{"activation": "swiglu", "qk_norm": false, "tie_embeddings": false, "init_std_qkv": 0.0369, "lr": 0.00686, "final_lr_fraction": 0.0, "batch_tokens": 65536, "doc_mask": true}
MLP neurons of a small language model. Each row is named by its layer, matrix (gate and up: input weights; down: output weights) and neuron, and shows model dimensions 176-239. Each number is 50 + 12 x the weight over its row's rms, rounded and kept within 0 to 99. A neuron's up and down rows have the sign that makes its largest values positive.
After each neuron's rows, "fires on" lists the tokens most often at its 100 highest values on Wikipedia text that the model never trained on. A number after a token or word is its count.

L3.gate639:62 52 50 62 60 36 51 44 56 52 32 52 60 49 56 50 42 56 44 53 65 33 41 45 57 59 41 52 56 61 48 39 38 60 60 58 72 44 45 39 42 56 57 39 50 37 40 46 30 55 46 44 23 29 30 57 67 41 61 39 37 46 63 59
L3.up639:35 57 50 16 40 40 54 54 54 50 58 49 51 42 34 58 54 48 40 53 54 65 52 46 72 58 49 48 37 54 52 50 56 49 62 58 74 48 52 30 32 54 59 52 65 49 73 58 42 56 45 67 44 34 35 69 49 62 51 57 39 51 33 45
L3.down639:64 45 63 30 56 45 51 44 44 43 47 62 35 40 46 46 57 55 58 47 43 49 71 51 40 51 63 59 52 53 70 54 52 52 70 32 49 52 36 37 74 53 47 46 54 62 61 30 45 34 47 34 38 67 42 44 58 48 58 70 39 43 61 60
fires on: " |" 14, "ic" 13, "il" 10, "am" 8, "al" 8

L4.gate165:41 63 48 40 42 43 36 58 64 60 35 45 38 38 53 30 49 56 55 37 43 58 46 45 44 46 82 58 76 70 34 70 38 55 61 33 47 59 56 59 62 66 56 39 48 46 51 56 60 62 45 40 54 65 61 50 41 86 42 64 39 46 48 47
L4.up165:52 48 73 67 58 45 70 54 55 42 52 50 54 33 50 33 37 40 58 48 49 47 71 61 12 39 48 45 59 72 58 46 58 64 46 59 38 48 57 65 40 51 49 67 40 53 69 64 39 51 36 50 48 34 36 65 55 35 32 66 34 53 26 38
L4.down165:38 54 36 56 35 50 59 77 48 34 67 39 37 57 73 49 47 49 44 54 66 59 54 62 54 49 61 59 57 53 29 35 61 56 47 58 30 33 33 41 61 32 45 52 23 74 60 25 59 36 45 57 45 68 34 53 59 60 63 39 41 45 43 60
fires on: "t" 87, "an" 5

L3.gate3:69 65 47 68 33 65 64 69 50 55 48 36 53 36 57 35 54 60 52 36 50 22 60 54 20 68 48 55 47 41 51 58 52 65 49 61 45 51 29 48 36 15 58 55 53 64 35 30 39 58 66 41 44 50 50 42 41 43 66 43 69 57 52 47
L3.up3:58 47 51 71 39 40 37 40 56 58 73 68 47 36 49 57 38 40 56 37 65 45 49 17 36 45 56 51 40 43 48 63 30 54 54 65 38 35 65 64 62 42 36 57 61 60 42 51 44 59 47 52 45 42 14 49 56 64 68 39 69 46 70 55
L3.down3:43 56 59 48 55 36 50 33 44 45 54 64 49 65 42 52 40 43 68 57 42 46 40 38 35 61 44 49 67 47 52 52 60 64 46 38 73 30 66 69 60 67 54 60 59 35 53 52 43 46 54 56 42 54 38 51 44 40 67 42 41 63 50 36
fires on: "u" 40, "ir" 14, "io" 9, "ia" 8, "i" 4

L3.gate109:62 51 56 45 52 63 49 54 34 44 52 41 65 36 48 61 47 52 68 44 58 54 51 38 43 61 45 50 36 58 28 51 37 62 60 69 64 53 44 24 65 40 45 37 44 74 56 34 55 81 42 69 56 42 42 58 57 52 47 53 49 25 50 64
L3.up109:22 23 47 53 67 47 33 60 63 73 71 66 48 51 58 39 40 60 52 51 36 59 49 49 28 47 29 38 49 59 41 29 28 54 49 56 44 37 62 47 36 50 35 54 55 47 46 59 58 58 58 38 50 49 49 47 38 54 38 55 37 74 34 49
L3.down109:34 61 62 57 52 64 61 65 22 43 46 33 54 44 64 33 63 50 45 48 80 46 41 45 39 39 55 61 68 52 47 49 52 27 43 53 50 48 38 49 51 43 39 32 46 63 41 41 47 28 52 56 36 45 67 39 67 60 48 42 55 82 50 50
fires on: "y" 23, "er" 15, "ay" 10, "ct" 8, "est" 8

L3.gate475:61 37 23 44 31 57 50 44 43 47 33 45 81 62 27 44 51 61 42 32 36 41 63 41 49 50 30 56 74 50 70 43 57 40 30 62 52 46 40 28 49 45 36 44 55 46 53 38 55 48 44 54 53 44 48 50 53 67 76 56 59 50 51 58
L3.up475:59 43 27 27 31 52 50 67 40 37 41 55 65 52 54 58 42 35 21 47 29 43 60 44 35 47 42 46 57 56 70 33 62 37 36 38 74 47 42 26 54 29 41 51 56 59 48 50 59 57 34 48 54 48 54 50 54 51 56 59 62 33 51 56
L3.down475:57 53 72 56 66 48 47 53 44 44 76 51 37 52 50 50 36 36 44 69 56 72 57 60 54 70 64 54 33 51 33 51 49 25 64 49 47 51 71 49 43 37 50 54 82 51 59 61 46 60 26 44 60 66 51 56 62 28 38 60 57 53 59 58
fires on: "==" 50, "t" 18, "ague" 8, "ed" 6, "l" 5

L3.gate758:40 54 71 28 67 47 39 54 64 26 41 26 34 44 36 60 62 62 44 37 36 18 55 33 47 64 35 52 52 59 62 32 46 71 67 63 60 46 36 67 39 71 52 54 52 31 38 14 45 42 44 52 31 48 43 44 48 59 50 60 41 58 68 63
L3.up758:41 45 92 38 65 43 57 66 69 50 36 53 45 52 55 72 63 40 37 31 57 51 62 35 34 44 36 51 44 36 48 61 37 64 59 69 62 47 31 58 40 41 50 73 61 54 61 34 41 64 32 56 47 44 54 57 41 48 56 63 49 30 44 38
L3.down758:39 55 66 45 39 25 46 44 62 41 81 58 62 56 49 42 37 51 49 53 47 53 67 35 51 60 70 58 54 52 44 60 69 63 35 33 47 53 54 33 62 61 37 49 44 47 69 52 46 59 85 45 34 37 45 51 47 48 49 40 43 42 52 48
fires on: " |" 73, "al" 11, "re" 4

L3.gate650:43 55 36 54 63 42 26 62 55 42 62 60 61 47 30 44 66 69 65 33 69 66 63 37 46 54 38 63 66 64 19 54 52 48 14 48 40 74 59 54 56 44 47 28 70 58 44 41 50 48 55 39 50 49 50 43 60 41 33 43 47 19 57 46
L3.up650:60 48 54 36 47 40 22 74 59 60 55 54 37 33 63 52 35 53 58 59 36 45 70 36 48 45 32 44 32 51 35 39 33 44 40 49 62 48 68 33 57 33 55 53 58 64 46 49 55 68 61 68 45 41 66 53 59 54 48 46 35 50 51 48
L3.down650:42 48 47 62 50 66 40 41 67 50 40 30 49 50 27 43 59 69 60 59 30 38 38 65 69 52 48 41 45 27 29 55 39 39 53 52 34 39 49 47 63 63 41 40 42 46 48 38 60 43 59 38 31 48 49 52 49 46 43 38 48 54 43 34
fires on: "art" 19, "ay" 17, "y" 13, "age" 9, "ar" 9, "ear" 8

L4.gate686:63 38 54 52 55 59 45 61 74 51 46 41 52 32 25 64 40 35 46 34 59 48 66 29 37 29 64 53 76 65 38 65 47 64 43 67 65 61 50 40 50 50 72 59 71 42 41 52 42 50 58 27 51 48 50 54 46 40 72 51 64 35 49 54
L4.up686:27 61 62 39 64 48 47 57 38 62 65 60 51 51 58 49 31 46 34 61 60 41 54 33 45 77 51 40 40 65 21 47 48 44 41 70 63 51 59 33 52 51 44 60 61 64 40 38 52 57 59 67 74 40 40 41 67 41 57 50 39 56 36 53
L4.down686:48 34 55 59 75 42 46 48 55 55 56 59 47 61 41 41 61 36 35 47 58 52 33 31 60 49 60 58 56 63 56 50 61 66 49 33 61 60 35 48 48 59 46 23 72 64 25 73 50 62 67 57 73 64 70 61 50 51 37 65 57 49 52 53
fires on: " ch" 16, " pre" 15, "an" 14, "ing" 12, " per" 10, "al" 6

L4.gate7:53 60 45 79 35 36 49 30 43 63 46 44 32 29 38 53 54 37 45 58 34 60 53 67 75 44 54 49 76 33 52 51 54 52 42 66 53 60 34 45 38 54 41 41 48 56 38 40 43 54 45 46 41 59 44 43 29 77 44 43 47 50 49 34
L4.up7:37 54 61 32 77 56 66 59 39 75 25 65 53 44 31 43 50 61 45 59 36 63 38 54 69 43 57 55 62 36 30 58 51 63 48 58 30 61 57 46 56 50 38 56 39 30 66 39 45 52 49 56 43 41 37 40 36 57 50 71 49 51 34 60
L4.down7:55 43 55 79 43 39 66 39 62 50 64 47 49 59 22 75 31 44 47 38 49 40 64 55 45 41 32 41 61 24 59 39 43 63 32 51 20 68 46 45 63 54 43 39 46 37 52 52 41 26 36 67 59 68 73 49 49 52 32 26 38 37 42 50
fires on: "," 19, ")," 16, "st" 13, ")" 10, " and" 10, ";" 5

L4.gate551:44 60 60 56 70 53 47 44 34 30 33 58 40 46 63 57 45 70 61 67 39 68 43 72 42 44 56 62 29 42 51 53 57 53 34 51 82 49 42 54 53 61 54 68 58 37 39 40 57 58 40 59 43 47 63 58 54 72 34 74 49 55 66 63
L4.up551:29 99 36 56 24 54 41 71 40 62 22 71 62 42 31 44 63 39 41 44 79 53 58 35 38 40 64 37 59 57 62 50 50 47 48 43 39 44 54 54 73 56 63 66 69 52 78 57 67 59 39 63 42 72 50 39 47 51 51 41 53 33 62 53
L4.down551:49 39 58 64 55 43 29 56 41 40 61 46 54 51 49 54 49 67 56 58 51 47 34 54 53 48 44 46 47 54 24 71 57 62 58 20 55 29 58 69 42 33 47 53 52 69 64 48 47 57 74 62 62 68 49 41 59 46 58 72 23 56 52 37
fires on: "at" 42, "ing" 23, "ig" 9, "ic" 6, "s" 4

L3.gate252:19 40 51 56 66 67 59 51 57 34 43 47 68 54 60 43 31 56 58 37 38 39 54 65 41 64 46 58 48 44 34 46 52 42 55 48 42 68 56 50 45 35 75 32 75 63 51 39 44 45 62 44 32 58 46 44 74 55 46 39 62 65 56 67
L3.up252:52 39 55 67 43 55 52 45 54 52 64 54 53 48 55 16 40 73 49 33 62 59 46 63 30 55 71 78 74 40 53 54 54 68 54 46 49 49 59 55 54 20 71 49 64 50 36 32 53 61 50 56 40 53 65 43 41 46 88 44 36 45 35 37
L3.down252:53 62 40 51 45 57 49 58 42 33 66 38 77 51 38 57 64 63 51 71 60 68 71 66 66 33 57 60 57 34 25 39 29 52 26 57 31 69 48 46 56 51 62 60 35 40 49 49 64 49 50 45 35 51 51 58 53 33 81 44 53 49 41 19
fires on: "orn" 42, "en" 12, "n" 12, "cted" 8, "ice" 5

L4.gate745:44 49 66 30 46 46 66 53 54 35 48 29 52 79 78 35 56 34 31 31 25 53 58 47 50 63 51 44 14 46 23 25 56 44 48 71 48 42 32 52 44 57 52 33 41 63 52 45 47 54 30 55 45 54 46 36 36 46 69 40 91 56 61 57
L4.up745:36 62 41 53 60 72 36 66 64 45 66 29 40 79 59 45 61 43 32 42 58 47 44 40 51 66 37 45 51 75 47 49 32 51 34 67 72 45 39 64 44 50 56 40 32 61 66 44 58 43 59 33 46 33 66 41 42 56 22 58 51 58 50 57
L4.down745:70 43 63 51 33 38 50 40 41 50 33 52 53 41 47 50 17 46 66 52 28 68 49 55 50 36 44 52 46 22 55 50 61 39 46 38 51 84 44 62 30 60 50 49 42 31 47 40 44 70 51 64 61 52 43 46 43 37 64 52 31 39 38 50
fires on: " ex" 26, "v" 13, "D" 8, "ed" 7, "per" 6, "W" 5

L3.gate871:45 46 53 37 58 60 31 31 71 62 64 37 79 60 58 69 29 36 48 44 53 42 63 28 75 37 62 57 33 56 54 49 40 37 75 53 77 66 48 53 46 46 48 52 36 62 38 41 49 39 37 19 55 75 45 34 51 39 48 56 34 68 44 56
L3.up871:39 59 46 50 69 35 53 57 55 49 65 39 67 48 27 57 29 29 51 49 44 52 58 36 45 55 52 51 27 60 52 54 46 51 48 38 29 72 51 58 65 51 53 49 47 37 49 59 40 56 40 46 60 51 37 36 61 55 63 62 47 22 48 26
L3.down871:60 54 64 63 45 49 50 37 32 36 63 61 36 44 24 52 45 50 33 60 35 36 64 61 54 62 47 62 61 68 57 67 40 33 59 44 51 38 69 64 69 63 58 63 42 66 49 52 51 63 41 45 69 74 47 50 69 36 43 51 35 52 51 27
fires on: " P" 42, " 202" 16, " p" 13, "up" 12, "our" 5

L3.gate426:54 72 43 54 43 45 49 42 81 66 43 35 59 61 47 62 63 49 42 50 66 70 29 72 40 49 46 51 55 65 70 59 56 80 45 62 41 67 54 65 52 64 55 22 62 61 68 40 36 38 54 53 62 61 56 56 66 30 51 52 60 60 30 45
L3.up426:58 47 58 49 57 63 42 46 49 27 42 30 54 47 44 34 32 58 76 50 55 52 29 58 41 57 27 45 51 35 66 78 46 49 47 56 35 63 41 41 73 58 48 43 72 33 52 49 27 39 42 72 54 23 59 48 44 31 53 54 46 49 09 56
L3.down426:47 45 37 31 48 57 51 38 70 29 63 49 73 72 64 50 70 39 32 50 49 49 56 57 18 26 54 52 47 60 63 53 51 39 78 57 35 73 47 41 60 60 59 45 57 36 65 69 20 30 58 62 52 47 56 43 48 60 23 57 59 59 42 48
fires on: "er" 15, "ect" 14, "ian" 12, "ter" 9, "on" 9, "per" 8

L3.gate886:54 63 74 69 56 35 51 33 57 45 54 37 54 42 36 67 47 30 46 48 56 39 51 53 59 57 47 39 44 61 54 51 33 52 57 46 40 49 14 55 53 52 61 48 73 32 48 36 54 41 31 60 41 37 32 39 52 36 67 32 51 50 71 73
L3.up886:58 42 62 56 59 53 56 31 57 48 37 43 34 51 58 60 46 65 38 63 50 57 36 69 63 57 57 54 35 48 35 45 36 42 64 50 40 44 45 35 28 57 62 50 41 32 63 16 56 46 31 59 48 42 57 39 38 44 51 80 61 41 58 43
L3.down886:55 39 41 33 76 33 46 49 58 57 28 44 54 56 62 48 67 70 49 73 73 40 34 49 57 50 42 59 45 59 40 52 42 64 74 46 91 52 70 57 50 28 44 42 43 37 48 61 35 42 37 27 59 44 48 67 50 45 44 53 59 41 42 52
fires on: "et" 27, "ild" 11, "es" 9, "ies" 7, "f" 7, "ed" 6

L3.gate782:57 57 12 50 64 35 58 56 35 56 42 33 67 41 42 60 43 55 40 63 50 56 65 49 39 61 65 47 63 45 45 58 47 56 48 55 46 63 53 49 65 46 35 55 55 62 71 54 59 50 69 42 63 59 45 44 52 64 43 49 39 65 30 41
L3.up782:53 57 37 39 61 46 45 51 58 51 53 47 50 43 57 39 45 66 55 57 38 77 54 58 40 54 35 30 60 40 45 36 55 45 31 53 61 45 55 65 53 51 30 43 49 55 57 59 67 39 30 52 39 61 52 33 51 50 57 48 68 56 39 40
L3.down782:48 30 69 52 70 66 46 47 42 56 55 87 25 28 44 40 27 46 33 43 37 44 47 43 60 33 37 75 36 52 52 67 52 41 45 47 44 58 39 54 38 41 45 77 71 62 45 58 43 41 34 58 51 52 55 46 61 50 37 55 60 41 47 66
fires on: "ly" 28, " also" 14, "ver" 14, "ing" 14, "n" 7

L3.gate912:47 58 51 46 48 53 57 52 49 65 40 52 58 40 45 32 56 55 44 53 45 46 43 63 56 25 50 65 51 77 46 37 48 51 46 43 65 41 56 38 50 54 34 43 41 44 54 40 30 54 60 58 58 48 57 53 53 61 83 39 49 17 77 27
L3.up912:51 56 61 65 32 48 35 73 41 48 42 74 55 27 26 42 48 45 48 58 40 36 56 46 35 58 44 40 38 64 54 49 49 74 68 37 60 40 46 15 43 42 40 43 73 69 43 46 28 38 31 60 45 48 32 71 60 53 60 55 36 35 56 34
L3.down912:40 42 60 32 56 47 57 59 39 70 75 61 54 51 70 51 61 53 35 61 26 50 70 51 29 63 50 55 45 43 36 45 42 47 54 47 57 45 52 49 34 46 64 41 37 27 59 55 48 53 25 35 45 67 65 37 39 47 64 66 46 36 51 57
fires on: "==" 60, " ==" 17, "or" 9

L4.gate671:47 40 50 53 43 49 55 52 69 30 47 51 32 50 51 53 48 52 69 46 24 45 59 35 60 42 61 62 57 60 40 74 51 18 56 36 45 77 54 43 46 38 67 42 37 55 49 49 66 64 34 57 46 35 60 41 28 43 45 34 34 69 57 47
L4.up671:71 46 38 44 42 67 44 43 59 51 78 37 59 65 39 30 60 45 67 40 40 52 39 43 46 54 36 54 57 64 43 47 39 32 61 59 22 34 56 39 61 52 57 29 31 46 63 51 46 45 44 48 60 48 42 39 50 69 50 45 38 65 42 27
L4.down671:33 54 35 31 47 44 40 60 53 71 29 47 37 47 46 66 43 38 37 43 66 26 68 53 61 34 48 76 56 55 43 42 65 57 67 44 61 41 36 63 75 57 68 68 62 49 37 42 50 48 62 47 41 45 57 54 45 53 20 47 50 47 54 41
fires on: "ov" 26, "ina" 12, "g" 12, "ri" 8, "ine" 6, "an" 6

L3.gate33:56 42 44 59 47 64 44 40 55 30 43 51 59 47 43 45 56 56 52 43 44 35 56 73 60 39 42 39 58 53 63 61 51 67 41 66 70 26 59 26 38 24 28 50 51 30 51 39 48 68 39 46 45 65 39 71 23 52 35 62 37 63 69 62
L3.up33:42 45 45 63 45 45 58 63 52 53 38 63 62 45 44 53 58 51 58 61 52 35 45 60 47 49 54 45 29 60 44 58 41 57 49 55 38 45 61 45 38 31 53 58 74 37 69 50 66 72 53 80 52 48 51 48 55 35 44 78 30 76 56 53
L3.down33:46 37 60 53 56 60 43 31 36 72 60 28 51 53 33 52 45 76 69 54 61 30 55 47 63 65 37 42 54 28 38 43 40 51 48 51 72 62 57 53 54 61 59 47 53 64 29 69 55 52 51 71 32 52 39 50 49 37 48 46 36 64 49 71
fires on: "ic" 15, "ics" 10, "iv" 8, "ain" 7, "s" 7, "ice" 6

L4.gate784:62 38 54 48 62 49 21 56 26 63 62 50 51 55 47 50 58 77 59 46 39 48 46 61 48 50 56 46 74 43 40 66 38 70 54 47 55 42 51 29 43 45 56 35 61 50 59 57 71 52 49 45 57 36 48 81 41 67 39 55 39 44 34 48
L4.up784:48 74 43 53 51 39 27 56 56 47 40 46 47 35 84 44 35 44 50 59 41 52 45 85 34 46 71 52 47 56 41 29 41 33 56 59 51 42 52 45 51 59 53 62 68 44 48 40 90 40 52 82 46 60 54 42 43 56 53 66 44 58 60 38
L4.down784:43 49 52 63 40 52 61 37 58 39 58 42 27 53 46 64 59 57 77 50 40 36 28 36 57 39 43 45 51 47 48 46 41 48 54 53 40 61 58 41 41 26 45 73 76 54 39 55 41 55 38 53 55 40 42 51 46 35 55 55 46 50 55 60
fires on: "v" 23, "ed" 11, "ly" 9, "n" 7, "ast" 6, "ile" 6

L3.gate143:54 51 53 60 38 70 58 29 53 65 44 56 27 56 37 41 54 56 42 54 70 42 41 53 75 48 45 56 49 50 47 40 44 52 42 60 53 42 37 58 50 42 49 41 40 73 32 55 51 50 62 58 46 32 51 69 51 39 40 44 43 63 68 46
L3.up143:41 40 35 55 42 62 53 44 50 66 48 55 39 71 49 53 46 46 39 50 49 35 48 48 56 40 33 70 59 38 58 42 39 51 50 43 54 45 39 54 47 47 24 59 49 56 33 64 56 28 57 62 74 53 54 49 60 38 51 22 36 65 47 45
L3.down143:45 68 38 60 30 39 43 45 28 60 51 54 48 39 59 33 58 48 61 60 53 59 31 73 64 49 55 31 57 32 55 28 54 47 48 39 64 59 68 64 58 42 31 54 44 50 28 67 37 61 58 55 62 66 29 50 42 39 53 44 49 60 61 58
fires on: " ro" 39, "ill" 29, "il" 10, " (" 9, " it" 6, "ent" 4

L3.gate161:49 63 50 40 39 40 60 34 36 56 39 26 50 48 65 62 49 44 63 52 58 55 54 50 50 57 50 49 37 45 47 45 25 44 65 58 42 49 54 34 41 57 54 35 78 59 26 51 74 47 34 50 16 52 41 51 47 46 47 32 53 47 56 49
L3.up161:55 46 56 51 56 33 43 61 33 35 44 49 52 54 57 29 38 14 39 43 57 55 56 63 48 48 60 45 55 51 47 56 44 54 48 47 59 51 37 55 49 35 45 47 40 24 46 41 55 35 15 47 64 46 50 56 49 51 38 65 54 59 53 60
L3.down161:52 57 45 38 51 59 48 50 46 42 60 64 67 64 61 43 55 31 63 57 63 31 49 77 73 38 47 16 46 36 42 60 77 50 58 49 52 46 49 58 34 49 47 79 49 66 58 45 68 40 37 55 36 31 45 50 50 42 47 60 25 51 51 48
fires on: "ed" 45, "al" 9, "et" 8, " in" 6, "ail" 6, "cted" 5

L3.gate217:42 51 53 76 43 73 50 41 55 36 38 52 42 36 48 51 66 54 62 57 57 47 32 57 29 70 57 64 38 59 39 35 38 40 47 66 60 45 67 54 55 44 56 50 58 44 44 49 58 44 52 50 48 58 62 41 47 52 64 41 59 50 52 65
L3.up217:35 39 70 54 51 63 50 64 59 46 33 48 47 46 48 53 43 62 52 49 50 40 44 58 40 47 45 37 55 51 46 63 24 57 31 46 36 50 52 52 38 27 39 44 52 48 42 35 44 40 43 49 43 45 46 48 59 65 38 15 60 38 50 61
L3.down217:38 48 59 85 47 49 55 15 62 45 63 51 42 34 42 28 42 39 58 44 63 53 46 53 54 63 44 51 41 64 48 30 44 35 49 55 58 61 44 59 46 53 23 54 43 43 49 35 48 35 74 51 33 58 74 60 67 55 54 40 57 43 48 41
fires on: "us" 24, "e" 16, "i" 15, "ay" 8, "ia" 7, " year" 6

L4.gate168:49 60 65 31 49 49 29 42 52 42 42 32 70 56 44 13 56 71 38 39 47 55 48 37 46 48 52 40 68 76 39 51 76 68 52 31 66 41 34 50 72 37 64 46 38 31 65 56 61 49 38 49 61 52 47 53 74 57 54 61 53 27 52 46
L4.up168:48 63 38 48 61 29 38 52 61 36 61 45 37 52 48 39 65 47 66 59 35 49 78 44 50 54 40 52 55 47 31 38 39 31 68 43 36 37 73 45 56 53 61 41 42 49 45 64 26 64 41 61 34 38 36 60 51 47 72 67 31 50 65 49
L4.down168:33 33 53 46 43 30 62 58 68 57 40 57 64 57 54 43 50 81 64 53 32 38 50 26 48 48 52 62 54 58 71 16 65 63 40 56 40 50 51 68 58 42 51 29 39 41 62 40 47 55 48 60 48 48 38 69 40 54 54 56 56 40 25 28
fires on: "t" 54, "g" 12, "o" 10, "l" 6, " de" 5, "io" 4

L3.gate623:34 55 22 38 25 72 39 42 52 52 39 44 47 64 40 51 45 68 22 34 51 44 46 46 52 57 50 60 38 44 44 53 38 54 57 35 36 50 68 62 38 42 53 59 52 38 50 60 41 46 60 53 62 59 55 72 31 43 56 56 65 56 59 42
L3.up623:61 54 60 39 38 62 39 56 41 50 38 52 41 60 45 47 45 44 54 28 54 58 49 42 56 27 59 45 45 55 46 68 44 40 50 34 51 57 56 17 51 42 54 32 41 28 29 47 44 33 44 57 55 26 52 45 60 49 49 59 29 51 67 30
L3.down623:51 46 62 44 31 43 40 37 67 51 62 34 48 56 63 40 60 34 84 56 40 41 61 30 67 41 21 49 47 53 69 29 45 48 44 51 59 43 38 62 53 35 36 67 47 50 50 41 42 20 42 52 64 58 43 28 60 24 41 58 37 42 49 43
fires on: " of" 45, ":" 40, "wn" 10

L3.gate40:54 45 51 58 57 27 53 49 58 62 40 38 60 50 43 43 65 28 58 36 52 55 36 39 62 32 42 49 43 57 22 43 26 42 71 28 33 32 60 61 54 52 37 60 47 32 57 50 44 73 45 41 63 54 49 52 48 42 46 53 43 53 56 61
L3.up40:42 31 64 42 34 59 61 52 58 58 40 58 58 63 52 56 63 53 40 42 52 54 49 44 26 48 42 58 43 58 50 51 53 53 54 51 51 48 61 53 51 69 30 36 44 50 50 59 22 77 35 38 49 34 33 47 51 39 43 55 31 49 59 44
L3.down40:49 38 31 51 53 30 52 53 69 40 75 43 31 40 46 61 55 55 51 29 45 35 57 38 67 51 59 63 77 55 49 41 44 57 44 54 67 38 54 52 71 42 59 43 49 65 76 23 56 59 40 42 51 37 49 52 52 53 49 48 64 46 42 58
fires on: "o" 23, " te" 18, "ice" 11, "an" 10, " 4" 10

L3.gate282:45 47 59 64 42 44 55 41 57 72 65 61 46 61 39 46 64 57 58 50 59 44 35 56 37 62 55 62 33 53 47 71 43 51 28 41 44 45 63 49 80 50 57 40 54 51 53 49 45 57 42 39 67 39 50 41 71 67 66 39 65 43 56 60
L3.up282:31 20 46 41 44 58 52 45 55 43 42 27 36 50 64 58 72 48 78 52 59 42 63 59 62 55 59 44 10 31 45 38 57 58 51 36 47 57 49 63 42 70 45 50 41 57 48 47 36 40 74 55 47 49 47 46 62 63 30 54 77 44 45 52
L3.down282:53 38 40 58 38 41 47 64 50 38 69 33 44 21 53 61 49 79 32 60 69 53 65 44 76 51 57 48 38 24 60 35 37 39 61 58 55 42 68 39 39 41 33 52 61 58 59 61 50 58 61 59 39 41 51 37 79 48 62 61 76 64 39 44
fires on: "e" 41, "i" 15, "ore" 13, "u" 5

L3.gate8:59 61 59 47 37 63 67 72 26 54 53 42 68 37 59 48 50 48 70 53 39 70 38 64 28 51 58 55 36 56 41 53 51 53 60 70 26 36 67 69 58 37 52 24 54 45 53 58 56 54 31 53 56 42 59 51 56 46 78 55 51 61 80 49
L3.up8:49 68 59 58 59 54 42 46 31 71 36 43 48 30 30 27 51 40 56 58 54 50 43 59 59 65 53 48 48 37 45 63 46 30 67 62 50 43 57 65 51 55 48 48 35 38 53 62 39 61 58 48 68 36 47 39 40 67 41 34 46 48 31 31
L3.down8:47 52 59 37 38 47 40 57 60 40 56 49 31 25 48 63 53 73 54 42 50 66 54 67 60 61 38 71 35 53 50 66 37 48 44 45 49 35 44 64 37 52 49 59 64 28 54 32 55 61 43 46 30 73 35 55 60 28 57 66 47 40 40 39
fires on: "\n" 24, "ory" 20, " to" 13, "id" 11, "ant" 8, "is" 6

L4.gate883:30 62 60 48 65 42 47 53 47 34 46 53 56 29 28 41 38 49 37 43 70 30 45 25 50 57 52 41 50 47 47 54 59 54 53 61 61 53 45 63 30 36 55 39 44 42 67 40 52 51 63 59 54 60 66 51 25 35 39 59 31 51 68 52
L4.up883:46 59 62 59 48 43 30 67 59 66 40 38 49 76 47 37 37 77 40 35 49 64 62 37 44 60 62 51 49 40 39 47 55 59 36 38 62 47 44 34 62 47 49 38 38 55 46 62 30 45 37 72 49 63 69 27 50 54 38 20 60 31 42 49
L4.down883:42 61 43 27 47 55 58 32 42 60 49 51 29 46 56 50 48 26 45 29 65 64 51 46 49 49 61 41 62 54 42 64 51 42 56 53 51 57 58 43 60 67 35 73 45 52 35 59 47 66 38 41 50 55 46 72 24 43 34 57 50 46 59 66
fires on: "our" 27, "iv" 13, "ess" 10, "and" 9, "ision" 6, "age" 4

L4.gate217:31 70 41 35 33 37 58 50 37 60 66 40 47 36 22 46 48 42 60 38 54 52 54 63 73 61 75 59 54 35 58 37 31 40 29 57 45 55 70 45 54 36 58 39 59 53 61 47 52 43 32 67 46 56 63 44 54 64 61 32 55 41 37 44
L4.up217:36 62 63 23 48 60 54 63 49 70 40 42 56 48 39 42 64 53 49 46 57 52 54 72 79 28 63 58 38 43 38 42 58 46 58 60 62 51 41 46 28 51 53 44 45 35 58 44 58 52 35 55 53 47 52 55 67 67 34 36 42 45 34 31
L4.down217:57 56 36 45 50 31 59 50 50 49 35 27 55 59 38 67 50 48 73 52 56 35 43 67 42 67 49 52 61 52 61 66 49 42 32 33 49 50 47 29 64 44 57 68 74 45 56 24 63 50 43 63 45 44 61 56 33 54 36 60 56 54 45 60
fires on: "," 29, " and" 17, "ly" 12, "er" 10, " \"" 6, "y" 5

L3.gate664:29 57 52 40 70 38 52 45 40 36 54 30 65 51 73 57 39 49 67 43 48 36 41 37 46 36 61 50 41 55 49 38 50 62 67 41 74 41 57 38 48 53 45 62 35 52 61 47 48 74 55 56 74 57 44 46 81 59 57 69 57 54 54 74
L3.up664:62 40 52 66 58 50 61 27 61 54 49 75 57 48 47 30 66 38 51 49 51 63 54 39 44 30 52 30 43 58 40 45 45 49 47 49 49 62 61 44 51 50 54 56 37 59 63 54 47 31 63 66 51 43 55 42 46 62 44 29 44 65 25 51
L3.down664:52 46 67 42 80 30 50 57 53 45 31 47 56 60 72 46 64 54 33 41 65 35 45 50 35 53 54 63 65 52 55 62 49 53 33 50 47 49 59 48 56 26 49 36 64 50 38 73 42 32 39 48 52 47 54 36 29 60 44 53 71 49 44 37
fires on: "er" 77, "or" 6, "ist" 5

L4.gate441:45 44 23 54 72 55 68 50 67 76 54 60 80 60 22 54 43 55 40 51 37 50 61 43 22 50 42 65 75 65 59 38 57 70 76 56 60 38 43 42 23 57 50 63 52 57 66 44 23 49 67 54 24 60 62 67 69 34 49 45 49 68 27 35
L4.up441:49 58 52 53 76 55 38 37 58 69 46 52 64 39 62 73 39 66 39 47 47 49 36 55 39 44 50 39 60 43 58 27 55 56 37 35 39 45 31 53 63 57 40 39 37 39 41 41 49 65 40 49 40 57 52 36 36 46 47 60 28 34 42 50
L4.down441:44 50 71 51 48 53 50 37 59 40 34 52 70 31 61 44 51 60 46 44 20 57 66 44 56 52 37 38 47 56 55 35 37 44 41 54 47 48 56 63 44 62 33 62 48 56 63 42 34 55 64 37 25 41 50 27 50 52 81 47 37 34 81 60
fires on: " which" 61, " that" 14, " It" 8, "ow" 5, "," 4